{
  "vocab_size": 8111,
  "lr_head": 0.00627,
  "max_steps": 18267
}
MLP neurons of a small language model. Each row is named by its layer, matrix (down: output weights) and neuron, and shows model dimensions 96-191. Each number is 128 + 24 x the weight over its row's rms, rounded and kept within 0 to 255. A neuron's up and down rows have the sign that makes its largest values positive.
After each neuron's rows, "fires before" lists the tokens most often just after its 100 highest values on Wikipedia text that the model never trained on.

L7.down633 [112 135 112 112  85 107 143 105 132  99 106 129 140 165 118 113 130 158 135 116 106 110  83  98 106 116  96 155  93 113 159 138 121 116 124 144  93 162 140 140 158 154 135 142 127 128 153 138 160 158 129 145 134  91 117 106 142 107 178 141 102 134 149 143 141 131 140 128 127 137  95 127 121 111 101 115  82 160 161  99 137  80  88 127  96 153  94 179 146 144 100 131 145 149 105 125]
fires before: "by ", "in ", "on ", "at "

L8.down210 [115 124 103 153 116 103  98  73 147 173  99 134 111  97 155 154 141 165 109 119  89 121 139 142 135 144 123 136 126 121 147 132 129 100 128 107 113 124 144 167 173 142 129 128  55 129 107 127 159 140 139 156 144  93 124 115 169 105 121 118 111 145 125 124 120 109 143 135 114  78 136 157 138 105 110 101 122 163 125 103 167 100 103  86 142 135 116 124 182 138 108 118 114 128  99 125]
fires before: "by ", "as ", "in ", "for ", "to ", "from "

L4.down427 [106 158 163 132 156 171 127  93 129  97 132 125 114 142  92 116 124 157 119  90 142 111  62 117 161 122 140 164 110 125 128 144 121 160 119  90 187 135 147 126 170 118 106 108 159 211 128 158  83 152 166 138 130 111 117 109 121 140 150 151 128 134 100 116 142  88 143 126 113 121 155 140 117 105 105 128  78 130 106 118 134  72 103 124 156 139 110 139 146 171 112 161 107 136 135 115]
fires before: "\n", "\n\n", "| ", "°", ","

L5.down176 [137 127  95 116 163 142 113 149 136 144 106 146 108  92 137 136 135 125 114 153 136 151 126 112 142 161 109 171 145 125 132 136 154 119  92 129 141 139  98 140 102 157  99 150 135 113  80 153 108 120 130 134 105  99 135 140 105 150 107  83 115  95 138 167 122 128 136 118 153 123 140 166 166  94 129 153 140 139 113 149  82 103 116 123 151 100 129  76 120 152 164 132 161 104 127 115]
fires before: "\n", "\n\n", "ing "

L5.down249 [139 138 180 117 105 117 101  96 157 161  76 116  96 130  91  77 124 161 124 107 129 118  90  71 106  82 123 126 137 144 146 150 128 109 132 139 131 111 123 113 109 141 144  92  92 142  91 129 132 118 146 136 118 114 129  82 126 128 119 125 106 111 113 129 121 114 197 134  75 146 119 122 116 113 160 116 142 120 103 154 115 106 114 103 125 113 146 173 118  96 100 157 103 138 133 114]
fires before: "\n\n", "- "

L2.down696 [155 133 142 112 118 136 154  90 185 123 142 127 125  84 119 105 117 100 113 130 143 150 147  94 102 150 104 124 142 154 109 117 162 119 162 155 115 154 130 117  90 139 129 146 124 116 141 132 103  86 122 132 119 161 124 172  97 111 116 187 146  88 159 136 148 153 106 115  99  91 146 148 154 123 117 125 142 129 119 123 148 159 120 151 119 161 134 140 143 122 136 153 133 133 139 140]
fires before: "| "

L7.down684 [117 145 144 106 103 122  90 119 120 104 126 184 157 137 161 126 164 156  91 111 143 106 130 107 126 109  91 113 137 176 148  98 101 125 153 153 107 127  97 108 126 118 163 110 106 112 120 121 126 106 124 110 140 160 113 127 183 109  77 114 145 140 141 133 107 127 115 113 117 135 144 145 108 140 107 150 132 116 148 148 166 143 105 129  87 115 176 150 130  97 154 140 109 147 152 211]
fires before: "\n", ", ", "v"

L2.down369 [147 131 140 108 134 153 122 115 118 104  96 147 131  89 119 162 141 122 143 130 153 166 133 127  80 112 136 164 122  95 138 117 104 142 137 162 115 135 136 115 147 136 161 149  79  93 173 151 117 137 150 116 125 139 133 123 125 122 168 133 147  86 124 135 144 132 112 131 108 167  94 154 132 101 134 147 123 132  87 127 126 167 110 147 138 150  96 112 127 107 104 165 127 170 107 155]
fires before: ", ", ". ", ".", "; "

L2.down220 [ 94 147 124  75 110 121 105 115 125 143  92 129 114 148 156 172 149 159 168 124  89 141 108 158 132 149 145 152 139 108 102 116 159 125 130 157 150 163  98 148 162 134 120 152 145 163 105 114 154 126 121 129 133 151  88 130 131 137 154 156 126 134  91 159 145 147  68  98 145 117 140 132 138 134 110 110 150 125 126 134 182 128 127 111 163 120  98 161 172 186 134 124  89  94 126 130]
fires before: "| ", "ag ", "ú", "feature "

L4.down434 [132 163 101 117 128 142  89 122 139 105 120 140 156 151 115 136 152 164 125 129 111 104 135  96 137 167 118 124 153 140  91 158 153 124 149  71 131 102 132 168 122 174 143 121 126 157 120 135 135 137 149 151 115 180  93 152 109 145 124  97 128 152 123 128 110 127 130 152 119 146 116 119 130  87 146 147 136 128 136 188 102  73  99 125 142 127  72  88 131 118 150 180  89 116  95 121]
fires before: "\n", "\n\n"

L7.down445 [124 105 158 139 144 162  93 137 147 139 145 168 133 116 130 140 132 138 132 150 165 122 101 149 141  83 119 151 150 150  96 113 128 158 137 150  74 117 137 142 115 113 131  98 109 103 107 134 122 126  87  80 147 136 182 122 107 122 160 141 143  98 170 139 161 105 115 162 168 132 124  90 116 130 129 120 119 156 119 124  92 121 134 163 101 117 112 105 158 117 165 126 135 108 137 152]
fires before: "| ", ". ", ": "

L4.down339 [128 144 138 143  89 116 134 131 140 131 146  98 110 132 126  97 167 160 129 108 116 136 181 146 117 128 156 108 175 115 113 168 159 147 176 135 107 142 144 148 137 104 131 117  95 105 134 132 133  95 136 163 140  96 129 119 133 119 151 103 136 139 114 141 111 139 152 129 152 140 166 160 111 143 135 126 126 142 132 112 126 123 130 135 174 137 138 130 122 117 145 120 170 118 118 128]
fires before: "\n", "==", "\n\n", "in ", "of "

L8.down453 [184 171 127 127 126  96 120 123 114 138 159 122 150 125 160 112 143 149 171 133 119 118 139 153 131 109 120 118 102 116 122 114 138 107 116 173 120 130 151 143 121 105  97  92 111 108 115 106 205  71 168 126 139  90 142  89  99 107 146 129 122 144 113  73  91 169 164  85 124  94  84  96 129 127 152 138 160 142 163 135 140 104 161 119 100 142 151 151 152 135  77 101 156 121  96 137]
fires before: ", ", ". ", "or ", "."

L7.down677 [153 128 169 134  98  93 109 199 116 131 149 118 117  81 110 128 115 173 145 160 118 142 123 139  84  99 151 164 111  91 137 119 109 110 128 127 120 119 104 133 129 137 170 136 159 132 115 155  94 128 110 151  68 142 125 156  99 127 137 158 127 114 142 147  81 101  99 123 122 133 126 129 148  94 100 120 123  71 136 148 109 123 149 143 156 150 136 106 110  95 140 124  90 164  96 161]
fires before: "s "

L5.down99 [ 94 119  97 118  87 103 110 118  52 162 145 104 121 134 173 135 106  88 147 124 115 135 171 143 129  93 103 147 115 149 103 137 146 137 160 157  94 140  74 155 121 125  71 135 121 157 146 172 136 140 138 134 171 153 117 164 134  97 127 124 113 125  96 147 127 131 144 106 112 158 160 140 107 152 115  91  94 135  98 105 165 137 120 133 118 155 108  88 158 163 134 123 166  97 157 178]
fires before: "| ", "("

L4.down287 [122 108 153  91 122 149 167 159  79 110 139 171 104 102 123 151  85 135 122 113  93 159 132 136 123 136 156 142 147 142 104 113 133 119 147 135 109 141  74 151 115 135 100 129 122 129 147 143 124 105 142 152 124 137 144  97 130  85 147 136  90 144 100 129 157 121 143 138 137 128 147 106 100 130  65 145  81 145 156 150 160 104 123 141 130  91 129  91 104  88 165  97 153  90 112 176]
fires before: "\n\n", "s "

L7.down308 [158 100 159 121  93 157  99 131 122 157 133 118 105 103 116 138 128 117 148 167 197 148 150 126 140 136 156  97 128 127 149 132  96 167 132 109  70  83 120 116 143 136 116 101 139 149 170 147 166 103 102 140 131 164 107 127 114 147 147 135 166 154 104 153 147 133 130 130 120 165  83 122 107 103 122 153 134 130 123 138 163 149 134 167  74 144 132 143 127 142 117 134  74  85 140 121]
fires before: "\n", "\n\n", "| ", ": ", "|"

L2.down269 [ 94 150 150 124 136 166  99 142 146 188 133 127 179  96 129 131 155 143 178 134 129 138 153 120 154 131 130 103 110 104 113 121 105 120 151 126 105 152 125 172 143 106  85 125 168 101 101 144 107  96 115 142 114 122 107 136 116  99 141 126 102 113  95  99 136 112 170 146 103 143 132 139  81 141 120  92  97 135 142 103 106 107 144 113 159 121 113 117 124 145 149 133 104 126 112 101]
fires before: "| ", "|", ", "

L8.down447 [ 97 115 116 142 132 147 135 142 102 132 157 116 135 179 149 139 123 112 121 154 132  99 173 146 128 143  41 131 155 158 136 137 118 174 100 174 103 119  80 138 125 131 125 138 131 136  93 129 143 123 112 124 160 101 123 139 163 142 133  77 114 109 131  98 136 141 159 110 117 116  99 139 141 125 134 167 115 139 114 156 113 145 108 181  89 111 138  78 102 128  97 109 125 127 112 129]
fires before: "| ", ". ", "; "

L7.down280 [122 111 139 132 110 176 126 106 152 135 137  99 122  96 138  91 155 116 137 136 143 126 142 123 144 143 139  92 124 114 124  99 100 117 135 107 110 113 128 144 145 126 140 131 126 118 123 109 116 127 123 111 134 122 120 158 157  93 112 134 111  81 138 142 115 118 114 131 112 115 116 151 107 124  91 125 123 127 125 137 145 163 128 134 138 161 112 122 139 134 115 102 124 139 138 113]
fires before: "| ", "- ", "In ", "===", "The "

L5.down688 [159 105 112 122 172 157 128 129  96 140 110 149 144 107 134 161 122 147 143 108 171 109 125 145 101 116 174 137 110 155  92 196 122 142 159  95 122 135 124 128 124 144 101 154 113 134 107  95  95 130 121 120  89 125 139 117 138 103 161 153 126 105 139 137 118 123 126 148  97 144 120  94  98  93 100 156 127 115 159 128 137 134 114 152 139 167 145 112 162  97 123 144 146 146 156 120]
fires before: ", ", ". ", ".", "es "

L4.down659 [142  93  96 135 160  84 106 126 145  93 184 113 120 143 164 131  64 117 114 151 122 135 122 138 105 150 114 146 128  88 161 109 114 163 132  57 126  99 136  81 166 136 127 103  87 139 150 117 102 142 141 129 120 124 118 141  92 131 119 143 147 133 149 131 103  87 122 160 154 114 136 147 142 120  91 137 139 134  98 119 119  94 133 188 134  75 103 118  98 167 134 113 184 105 119 145]
fires before: "| ", "\n", "medal "

L8.down286 [145 124 112 154 177 116 112 159  88 116 105 151 101 106 152 140 101 138 174 126 126 170 132 132  91  81 120  94 115  83 103 144 102 127 129 118 159 151  94 139 107 109 158 127 117 119 140 149 152 157 151 138 125 125 150  78 122 129 138 115 126  90 150 145  89 111 141 133 117 117 140 188 129  90 137 129  87 120 160 163  88 130 137 124 169 151 136 134 164 112 119 106 156 151 105 147]
fires before: "s "

L4.down216 [160 132 121 155 136 104 127 141 103 143  88 143 127 133 118 123 116 163 119 157 160 139 116 126 118 115 146 147 116 132 104 127 123 156 103 138 102 162 140 131  91 115 195 130  91 159 150 188 112 148 113 158 114 140 186 103 138  90 162  91 139 125 137 160  98  98 145 158 166 113 159  89 154 116 116  90 107 141 125 145  98 137 175 100 100 106 119 147 116 139 113 150 141 111 114 123]
fires before: "| ", "|", "iversary ", "ing", "atch", "urs "

L5.down560 [144 121 115 101 115 124 107 148 120 124 130 104 165 152 146 117 124 159 129 125 111 100 147 162 143 161 140 127 162 126 118 148  99 127 142 135 117 150  99 135 106 127 125 117 130 132  74 130 132 129 141 117 115 112 127 147 122 115 106 138 174 132 143 103 150  84 114  93 159 158  89 128 181 126 138 149 155 132 143 168  88 169 129 131 110 123 147 168 144 113 144 165  98 112 143  97]
fires before: "==", "The ", "It ", "He ", "== "

L8.down653 [120 129 132 142 128 148 113 102 111  95 163 161 124 135 115 143 144 136 135 109 113 121 110 172 113 143 172 115 106 160 128 139 172 144 129 131 103  85 147 122 115 147 117 121 115 121 128 140  88 104 116 150 135 138 115 149 184 116 142 110 135 109 116 138 132 149 133 134 120 118 136 146 141 134 167 154 168 122 123 120 125  94 101 147  65 179 103 150 151  91 131 123 156 113 116 134]
fires before: ", ", ". ", ".", "\n\n", "; "

L8.down86 [105 140 106 165 128 118  86  85 154 148 159 107 121 136 148 120 144 140 152 144 147 119 121 148 148 136 132 130 125 103 121 123 116 142 120 118  80  89 129 179 146 123 110 141 130 166  86  86 113 111 121 137 157  91 111  83  99 122 126  82 105 164 125 101 150  99 125 117 107 146 109 180 170 135 107 102 109 132  48 143 107 146 144  82 130 128  96 124 146 122 140 139 133 129 163 116]
fires before: "of ", "in ", "for ", "from ", "to "

L2.down424 [122 182 115  87  89 163  88 138  97 132 116 112  82 105 138 124 127 135 140 155 158 143 117 163 137 151 114 158 134 128 145 130 118 147 135 152 105 187 161 129 152  86 176 109 136 104 129 145 119 113 107 134 192 124 121 158 101 101 125 115 120 122 115 185  64 148 108 115 111 133 144 147 127 113 115 121  95 110 128  87 116 143  97 126 137  86 168 140 118 121 138 171 151 156 118 124]
fires before: ", ", ". ", "'"

L4.down464 [116 146  99 127  92 149 116 111 154 138 129 150 116 131 119 128  95 166 113 101 150  99  96 122 138 142 136 123 137 155 136 105 125 111 149 125 139 151 126 152 122 117 113  66 113 126 119 129 132 145 118 145 120 141  78 149 175 122 116 132 106 138 144 156 128 107 144 138 105 116 132 110 108 103 128 142 119 133 208 138 135 130 152 144 146 109  66 111 173 106 120 124 158  94  79 111]
fires before: "- ", "| ", "\n"

L4.down415 [154 126 118 144  83 130 169 160 140 134 132 111 134  96 117 135 160 159 158 139 117 151 129 136 118 130 101  96 152 132  80 120  98 128 144 116 102 155 138 168 117 151 144 117 110  98  94 159 126 149 160 132 107 116 121 131 120 152 100 134 165  96 153 128 145 115 149 153  75 150 132 157 119 124 108 121  98 144 129 146 139 112 115 120  90 126 130  73 102 131 172  81 128 150 132 152]
fires before: ", ", ". ", "==", "\n", "."

L7.down408 [ 77 119 156 137  94 120 162 129 145 134 116 140 130  96 141 133 163 135 120  75 136 149 132 132 155 163 149  96  92 151 111 118 115 101 123 138 122 105 131  93  86 119 117 118 132 118 117 130 148 150 166  97 123 117 120 147 113 141 139 133 138 173 110 110  85 104 115 153 107 145 128 159 154 143 171 111 130 145 167 147 170 132 122 109  80 132  91 113 150 202  88 142 153 166 138 115]
fires before: ": ", "′", "(", "feature ", "by"

L7.down489 [156 134 103 107 150 133 163 105 147 118 124 117 151 165 128 131 141 133 143 141 119 128 129 121 138 131 130 100 132 105 116 176 107 113  99 112 138  97 157 151 128 149 127 133 127 157 141 127 107 126 195 126  84 140 157 115 151 135 103  87 158  88 128 120 130 147 120 156 115 126 125 149  88 173 120 140 137 103 140 191 114  94 144  95 152 112 126 142 126 116  84 125 133 134  68 105]
fires before: "| ", "′"

L8.down524 [166 185 141 115 137 138 112  81 123 117 157 154 108  84 156 133 144 155 125 145 139 145 108 153  97 139 131 127 139 120 138 101  91 128  96 157 149 107 109 127 166  96 159 181 134 166  99  68 122 122 118 126 140  89 134  97 201 132 131 163 133 144 119 149 114 132  78 118 113 121 136 162 135 137 135 120 107 132 116 112 178 107 126  97 119 171 160 109 140 132 100 156 131 115 134  82]
fires before: "by ", "by", "in ", "to "

L7.down41 [120  93 142 119 152 127 122  91 146 142 161 134 125 106 113 151 138 168 103 167 103 167 130 144  92 152  84 162 104 132 159 165 107 136 159 103 124 149 115 135 139 147 151 100 130 157 157 124 167 128 128 135 114 122  98 163 133 127 154 136  95 138 122 169 112 118 107 189 140 128 105 115 105 107 144 124 114 146 120 138 146 125 119 126 125 142 148 136 134 149 114 138 151 128 120 122]
fires before: "by ", "as ", "in ", "with "

L8.down39 [106 113 127 136 135 144 103 110 107 111 115 175 128 141 142 130 134 129 126 121 113 156 179 119 139  88 110 180 156 137 124  98 100 138 105 100  90 166 133 139 110 111 153  89  74 130 110 140 137 111  97  94 173 122 123 155  97 116 139  94 169  90 121  91 162 158 140 127 134 129 129 135 112 117 151 101  88 120 130 130 119 114 133 148 110 155 167 130 171 101  97 146 151  94 134 119]
fires before: "| ", ". ", "″", "("

L2.down680 [125 102 106 131 102 105 126 138 125 143 115 125 136 102 115 177 105 105 134 114 105 120 105 141 112 117  70 172 118 116 153 141 170 122 134 141 159 179 121 112 135  80 111 151 148 154 109 143 149 150 161 137 117 127 126 115  70 101 165 137  88 148 119 138 132 132 129  99 136 118 148 110 111 140 147 115 146  96  97 126 106 107 159  81 168 162 118 128 146 142 150 122 108 128 126 159]
fires before: "s ", "All", "2", "94"

L7.down656 [118 182 129 166 146 155 152 107 120 103 105 151 127 134 141 161 112 102 160 171 138 131 116 133 128 124 171 139 148 143 124 152 165 104 124 126  97 103 123 122 135 138 143 145 129 125 143 136 111 140 132 113  88 149  85 152 118 132 132 122 137 179 101 130 135  99 109 148 126 141  72 179 117 111  85 179 136 100 152 123 113 172 140 124 128 150 132 122 164 123 163 104  96  81 104 103]
fires before: "\n", "\n\n", "s "

L4.down376 [ 89 135 148  98 136 143 131 175 154 132 172 141 118 118 118 152 125 106 119 147 113 126 104  83 111 120 140  90 146 137 127  47 145 135 125 142 147 136 151 132  93 133 125 156 136  71 132 131  97 160 107 128 120  90 126 124 107  75 201  85  97 132 116 160 116  90  95 127 154 142 116 147 121 135 100 106 151  92 159 160 101  90  74 104 103 104 119 115 116 135 136 122 123 144 130 149]
fires before: "s ", "t ", "de "

L2.down194 [119 106 114 121 140 150 129 127 134  78 141 158  97 128  79 149 146 154  98 130 138 124 120 143 116 113 113 116 133 114 149 119 107  96 161 149 141 112 121 157 111 150 124  95 147 152  97 127  98 118 156 153 107 105 146 153 106 116 107 132 125 152  96 152 129 102 159 183 116 133 106 139 128 136  87 168 152 148  92 147 110 138 133 132 116 133 122 136 141 107  79 103 186 119  64 115]
fires before: "| ", "==", "in ", "on ", "life ", "life"

L2.down236 [181 118 138 145 140 110 160 108 158 132 120 188 146 116 169 169 111 139 143 144  67 145 100 115 125 152  81 161 154 135 114 152 114 109 140 130 112 151 158 120 128 145 131 129 124 113 146 179 135 142 176 116 126 142  99 104 148 111 101 155 133 125 110 141 148 144 149 134 148 104  91 139 120  86 121 109 108 104  98 170 103 129 116 143  68 127  65 102 103 123  84 113 136 149 160 128]
fires before: ", ", ". ", ".", ": "

L5.down8 [157 104 168 103  88 117  99 110  97 110 131 140 104 104 160 111 134  84 125 138 129  81 132 111 135 125 114 153 128 101  91 143 136 161 124 128 151 121 112 161 124 121 122 136 144 144 154 128 137 143  94 157 153 116 150  74  95 115 119 119 118 109 138 127 160  90 146  91 142 166 113 121 137 172 124 138 108 149 143 138 163 107 122 126 132 120 130 110 121 159 139 121 138 152 123 129]
fires before: "| ", "|", "of "

L4.down539 [118  83 136 159 148 153 136 110 145 144 129  80 100 132 157 146 111 118 144 137 110 129 123 132 113 155 131 204 150  91 121 152 109 146 129 115 120 107 136 133 100 136  93 137 115 117 107 103 180  91 161 144 157 136 143 125 133 128 108 146 147 118 134 165 153 142  92 108 145 134  95 123 119 114 142 184 130 122 133 124 133 156 139 130 124 132 145 137 122 126 168 108 111 129 117 123]
fires before: "\n", "\n\n", "==", "The "

L4.down483 [114 176 134 107 162  92  75 122 156 144  99 115 123 121 117 105 162 109 163 120 124 122 135 139 128 132 105 156 129 101 130 114 100 186 110 104 125 155  89 118 126 163 127 136 144 159 134 122 120 145 162 139 122 142 104 179 132 128 107 103 113 100 123 142 124 139 115 132 132 114 124 146 126 119  80 153 115 159 146 131 143  88 122 156 110 135  78  59 147 162 136 166 151 114 113 117]
fires before: "| ", " ", "–"

L2.down55 [158 150 140 161  86 168 126  94 139 103 135 123 152  77 119 147 126 100 112 134 125 119 152 141 124 120 103  78 136 133 111 113 107 128 152  81 166 151 124 121 115  98 130 121 124 119 104 152 119 104 146 122 150  90 154 138 113 152  99 162 102 142 137  86 124 143 154 123 154 125 133 122  81 140 114 154 126 138 155 121 138 124 114 135 193 150 115  97 124 128  96 131 139 128 129 125]
fires before: ", ", "of ", "in ", ". ", "."

L2.down628 [120  99 120 125 141 161 130 121 114 118 134 145 153 124 117 141 118 112 115 121 160 122 126 160 123 112 110 119 117 134 170 176 119 128 152 141 136 111 104 116 130 155 147 101 120 126 120 135  98 128 134 150 138 101 127 123 108 102 126 105 133 103 100 109 148 150 185 128 103 135 146 126 122 125 134 103 131 138 138 118 132 126 147 164  96 148 104  89  81 159 142 115  66  80 109 111]
fires before: ", ", "| "

L2.down40 [135 126  65 125 126 177 115 149 165 134 118 120  91 121 136 129 139  96 124 110 104 148 174  90 161 153 134 126 133 136 146 109 125  79 120 142 144 113  93 126 135 152 109 120 128  69 136  70 128 162 177  95  89 152 121 130 171 114 141 119 118  97 164 180 124  94 147 116  92 104  91 141  94 112 112 139 126 103 124 164 128  70 152 139 127 113 108 148 117 135 116 140 161 117 126 134]
fires before: "- ", "• ", "G"

L4.down440 [103 129 107 131 137  91  94 126 106 113  96 155 140 135 111 114 104 149 141 141 147 152 136 132 130 124 161 155  97 181 119 133 155 137  98 178 100 113 141 137 147 153 118  76 104 126 138 111 107 147 149 127 152  96 133 138  68  95  86 135 138 112 119 114 124 128 127 127 161 112 104 135 129 121 121  92 144 109 133 131 150 141 104 170 108 167 140 127 132 123 109 158  98  93 116 137]
fires before: ", ", ". ", ".", ": "

L2.down520 [126  65 144 127 133 126  96 158  75 122 123 151 136 123 128 174 109 113  79 119 149 117 103 115 130 114 174 119 131 138 110 157  94 149 134 129 109 117 142 126 127 100 144 134  84 122 143 149 123 124 161 111 157 104 181 103 131 119 161 133 121  85 121 121 167 128 152 157 122 122 112 121 132 108 135 112 112 168 130 131 113 110  97 123 123 107 119  66 128  90 143 116 124 184 115 108]
fires before: "s "

L4.down496 [ 88  99 113 133  95 143 126 163  93  98 142 138 100 114 155 109 168 131 157 126 163 141 114 123 139  87 171  89 120 112 109 121 124 135 103 156 129 126  92 112 152 141 134 117 146 133 144 129 116 162 106 111 135 128 143  62  77 142 115 139 117  96 108 156 130 156  89 146 135 140 112 132 129 105 130 141  80  99 166 113 155 141 156 133 113 149 112  97 146 156 127 157 127 117 114 131]
fires before: ": ", "′", "| ", "=="

L8.down586 [132 152 134 102 106 187 125 120 109 127 144 130 149  91 162 100 127 136 102  94 118 127 108 184 134 117 167 103 116 178 132 149 123 134 101 172 155 157 124 157 143 148 150 104 148 157 114 112 159 125 147  85 141 114 135 128 117 116 142 165 116 133 113 172 100 106 159  61 101 128 132 144  87 134 137 126 146 135 113 161 134 109 107 132 139 162 108 158 156 128 135  87 163 162 117 127]
fires before: "s ", ", ", "."

L8.down261 [155 116 129 116 126 149 114 130 149 117 132 110 155 150  94 124 105  96 129 142 163 164 121 141 128 140 132 103 121 112 130 138 127  95 110 113 146 102 190 113 111 156 113  71 129 123 115  92  94 115 139 155 125  85  94 119 134 118 156  94 146 165 129  88 118 102 132 120 124 139 166 116 150 154 141 136 153 111 111 128 113 152 125 101 128 107 124 148 121 124 101 149 177 108 100 172]
fires before: ". ", "| ", "″"

L7.down299 [165 143 108 133 132 108 107 124  87 112 120 192  92 162 125 130 151  84 158 132 128 170 145 149  89 127 140  94 155  94 110  53 129 167 132 154 118 135 109 111 104 135 174 111 131  83 132 118 138 156 170 144 148 129 159  79 128 126  99 126  98 158  98 117 127 140 136 133 139 106 147 176 171 127 120  81  98 114 145 153 106 172 124 153 143  98 151 125 125 152 128 141 160 142 121 107]
fires before: "\"", "that ", ", ", "|", ": "

L2.down116 [134  68 158 118 132 131 128 156 143  97 120 129 178 132  92 126 141  83 136 130 143 143  98 104 140  59 125 116 132 128  97 166 148 125  77 153 153  97 122  97  94  97  97 153 106 115  90 127 102 153  90  82 117 112 135 100 108 112  90 148 147 127 119 140 146 146 158 105 132 112 124 173 155 112 149 150 110 136 160 121 121 122  93 148 155 154 152 104 155 132 142 120 181 119 117 109]
fires before: ": ", "″", "′", "es ", "ed"

L8.down476 [181 168 105 134  93 180 135 102 170 159 101 113 101 147 113 180 131 117 125 130 138 138 130 106 144 121 137 137 186 146  66 143 128 159 182 154 149 159 133 151 123 133 100 119 152 107 132  92 131 142 135  91  86 141 139 101 114  94 130 112 129 136 112 120 130  88 150 160 111 144 136 115 140 163 171 156  98 128 124 184 156 144 116  57 154  94 103 109 143  92 105 126 128 121 130 118]
fires before: "==", "in ", "of ", "with ", "to ", "and "

L7.down665 [110 131 139 137  91  78 125 115 158 142 138 143 141 140 101 139 194 124 125 100 158 127 123 119 151 141  95 107 141 158 116 146 120 134 150 162 158  99  58 149 129 134 126 112 143 168 134 174 161 135 123 137  96 141 174 157 156 155 114 159 113 177 126 110 118 117  91 153  84 112 134 107 130 122 148  85 144 113 126 115 133 110 167 122 108 118 156 156 131  84 116 150 172 142 128 162]
fires before: "| ", "- ", "===", "\n\n", "\n", "=== "

L8.down482 [144 159 147 110 106 166  94  99 127  93 102 134 117 147 129 143 169 143 114 155 116 110 107 119 145 137 138 156 119 125 110 121  79 111 132 136 137 169  95 159 136 161 142 102 123 108 134 178 156 143 107 133 127 112 138 114  86 132 114 114 145 169 149 105 125 139 142 147 122 145  80 150 135 118 101 142 113 165 107 130 101 105 106 161 128 142 186 131 119 131 141  87  88 158 126 138]
fires before: ", ", "\n"

L2.down373 [109 157 162 144 110 114 136  69 193 107 111 178 141 120 126 177 140  78 151 135  85 154 103 138 141 178 167 165 152 146 142 176 156 179 125  92 155 149  95 108 106  93 123 112 138 142 152 141  95 137 113 138 140 160  99 137 143 123  85 125 123 112 114 118 140  91 147 182 128 100  90 135 130 118 150 105 143 126 119 147 132 118 131 145 141  96 179 129 141 144 111 175 149 138 145 145]
fires before: "\n", "\n\n", "| "

L8.down190 [106 180 112 173 139 133  97 125 135 162 156 129 150 176 142 138 131 159 112 114 150 131 125 168 126 130  99  97 123 145 131 135 166 151 120 127  94  92 122 181 108 136  99 104 103 138 111 125 129 115 140  68 138  97 100 137 132 131 151 117  81 143 110 108 157 115 137 134 161 122 103 135 102 116 102 134 106 176 142 135 121 131 151 114 149 121 141 120 137 136 143 134 176 143 143 143]
fires before: ", ", ". ", ".", "and ", "in "

L7.down190 [119 106 135 114 137 170 120 133 136 164 120 103 150 114 163 103 131 148 145 136 129 121 116 121 135 136 162 106 120 133 137 100 104 111 142 140 128 142 133 142 139 126 139 129 130 115 123 121 146  97 138 111 139 134 118 132 140 128 118 154 127  96 128 122 119 130 134 124  70 128 110 145 112 132 114 127 144 146 136 140 115 132 128 118 143 145 108 100 151 125 117 122 122 138 118 108]
fires before: "| ", "- ", "The ", "In ", "==", "==="